Weights of a small GPT-style language model, trained from scratch on English Wikipedia.
Training: a variant of Muon for these matrices, 380M tokens, 10433 steps.
MLP neurons of a small language model. Each row is named by its layer, matrix (gate and up: input weights) and neuron, and shows model dimensions 32-127. Each number is 128 + 24 x the weight over its row's rms, rounded and kept within 0 to 255. Numbers have three digits each. A neuron's up and down rows have the sign that makes its largest values positive.
After each neuron's rows, "fires in" lists the words (lower case) most often at its 100 highest values on Wikipedia text that the model never trained on; "fires after" lists the tokens most often just before its 100 highest values on Wikipedia text that the model never trained on. A number after a token or word is its count.

L2.gate72:140131096165142132098123084146090156136105123114139124098114079110131123155161157143081123109111106103116102133112106118116108127156127139117082087143114104087138120135155120149156145153166161143147167130136140126124119147139140090105158162123154165142133162114132159169131152119128130123
L2.up72:131108167117148121096160141117116174149136135140142119124104147156148180133150138107119091137162136101130165126112139153146129130148112106151134075128168158101099088165140133157150139092127137124144133167160142110181116132107138111130136143138173165155125122155117173124143111122127125113
fires in: "career" 26, "family" 22, "world" 15, "national" 6, "household" 5, "league" 5
fires after: " the" 21, " his" 12, " a" 10, " average" 6, " her" 4, " |" 4

L10.gate511:160131158156175074150097074085154125154108120108125155123148102150125140158115136085171139137124142156136139133114099121127169151172166130128138133161123127153120136124136121142126130137097146136108151137156155117131152147113117139095142106162125108127148093169139136114139154110078129134
L10.up511:135129153152167142155118110137133139151135139151159137108128143132138123090160112125136130134108127133116163130135110163085107148126124177082152111128140091112085127118141134102043122139121109109124169172160116120121154157161128140122149121140123124124136099097133127179124166132121130140
fires in: "0" 87
fires after: " |" 82, " ft" 8

L6.gate313:132106114140106101168101078154108124097078129143101154118139136089123135164086142084079132145142057115180074110098132106096112100130130171149133127082118125131119114152122101131128163109141182111119140139147137105161135170140118104108102143104090145103094152089151144100139083110158133095
L6.up313:143158103109131139140139179120128142112142127085094142133107121116139147089151136156114123117111176120076113115122107095107122110097121098111155088122115108150102134097108101143120107176125096136156161152133135118096171117145115116119114129118088111099105098133151152108124146134113101124
fires in: "with" 56, "which" 10, "that" 4, "where" 4
fires after: "," 62, " and" 4, " which" 4, " in" 4

L6.gate534:166141111115179143108133101121126122159111135138134147094129113098105145169118117123129123133104151170125187105160124113150137108123148137113164135136136119151180138128132161162117137147144055148136108147114143132141108189135135099165096085122142117153123159124120114125141141134114180122
L6.up534:149137127126115133139146112112165161101131147110107131158091107115129135119109120181118096114162156116110142120154154170121133098109126139093119150134176092124127124146133148097120121144130118152124139128146140114118153151082129139125122136091170170125132112147144134141168156116098133159
fires in: "which" 23, "who" 12, "that" 9, "an" 7
fires after: "," 38, " in" 17, " a" 5

L5.gate361:177169120149139116167152116129104141158137139146134143126130126140126129144119177127076126096151124104101100104131148160142125148168144130088121135109123128097166116197127084101131155110096135112106107115160187141126115164115118137148101129168152135110155108120113163130132151132123129119
L5.up361:141130104173165075119120090102179127142108140221127129146127120152101107142152125154110099126123119151102156168114139108104143154170128185104091105142139151091141102107132123098109102151141124136092129155112121083139124162079118133118111128108131094119132112135128127143145121113120055119
fires in: "2" 72, "238" 4
fires after: " |" 56, "|" 22

L18.gate517:150131085183138120111104143117110116171146103125119112122117140158078118111133143129145149103178156116135105107130162105159143126146129131124109133118158114070135096122128143104155144110154127107108077154156095153144163155129132101152074132083119130136065114125113129115157132087125152137
L18.up517:091184136144136098123076081142158087164155113122150088132143154168072123151140126137128089099163123145116098104115163098122142162139106094151135164151154144145140153110153160127102169127132130101098128109131144145144159087140125160141105097120156132116103130152116142106126134128154098159
fires in: "april" 13, "may" 12, "october" 11, "september" 11, "june" 8, "january" 7
fires after: " |" 25, " on" 22, ":" 18, "On" 9

L4.gate5:149131091161138109174116128117165137104146146101124157144170157102138102188154152102101159106170092141130130147137148171098135125142126134106113142154124074146140142113158133109134103145147140116139119111101073126134138159105158130124129104118112133140077139077102105143107129105109091174
L4.up5:158115118137114103112136099144172179092096144132084083181170158157120127123142124093097101037137107156117111156120135147138158109146136131113166130105136095130117114137185146141134123158155127121150122148137145108169115108123131156161147095136130121132149136125146119144119134119115140168
fires in: "born" 24, "age" 20, "life" 11, "world" 7, "family" 6, "career" 6
fires after: " was" 23, " the" 15, " a" 6, " his" 6, " of" 4, "-" 4

L4.gate480:097124126106128134138170148157084145142168130127120171126105109109121153116115145145159128138172130157112117105139120110161110125157142158120159175140149134137098175144128132123126123126126163068125150112089153135142120131141142127137085136130142116105128135100131141129153115103117135079
L4.up480:132145141131131126129094128090177100113104104143166139149147158128079151106143116150148108092136148124110179171147148126130116114131128162136125166148114160123154145131121137124111136129147110071153145154131149157128164096129151147146166107102102148174114154118149124134150151144112138109
fires in: "which" 62, "who" 19, "with" 11, "leading" 4
fires after: "," 92

L12.gate499:107127138115140118100168112126157147090126136126111164113105145115121154139161112084114137108115108083158099171134126134132132102131159163141115112110152143101131135133089138100117110092130156123103105148164159166142108071121101092111086114102218122123118174190088127171110148105127096163
L12.up499:113133140097148155148183154135120086133094118120104150158129117103108151146141196151110107094130116111119137155115132164101150122133127142134134115118127121105161123100148110148137116107140086091137172114172182163117116114170122147111103144085168137160102137136119111115119107103127171116
fires in: "a" 100
fires after: " is" 24, "," 21, ")," 7, "\"," 6, " in" 5, " In" 4

L14.gate485:101153121133126107090110156123122163135124125118083151140154150141132126125107137138121107082135110101104122124142182166181107138113143137141183171082110102137094134133108117159101117169136128118118154188185106154157177071119143135145073151094123130131119152122150183149120117129118149152
L14.up485:134108160168145121113118127140127105157104131124140158109085097147108113124159077101127132111142165167156119145109122175109114124147144114156123106134095142126152127117125193140125133092161149092108112118142151119143128130111150158172106157119116154102112115131127076117143136167167109142
fires in: "april" 14, "october" 12, "june" 9, "november" 9, "march" 8
fires after: " |" 30, " on" 26, ":" 21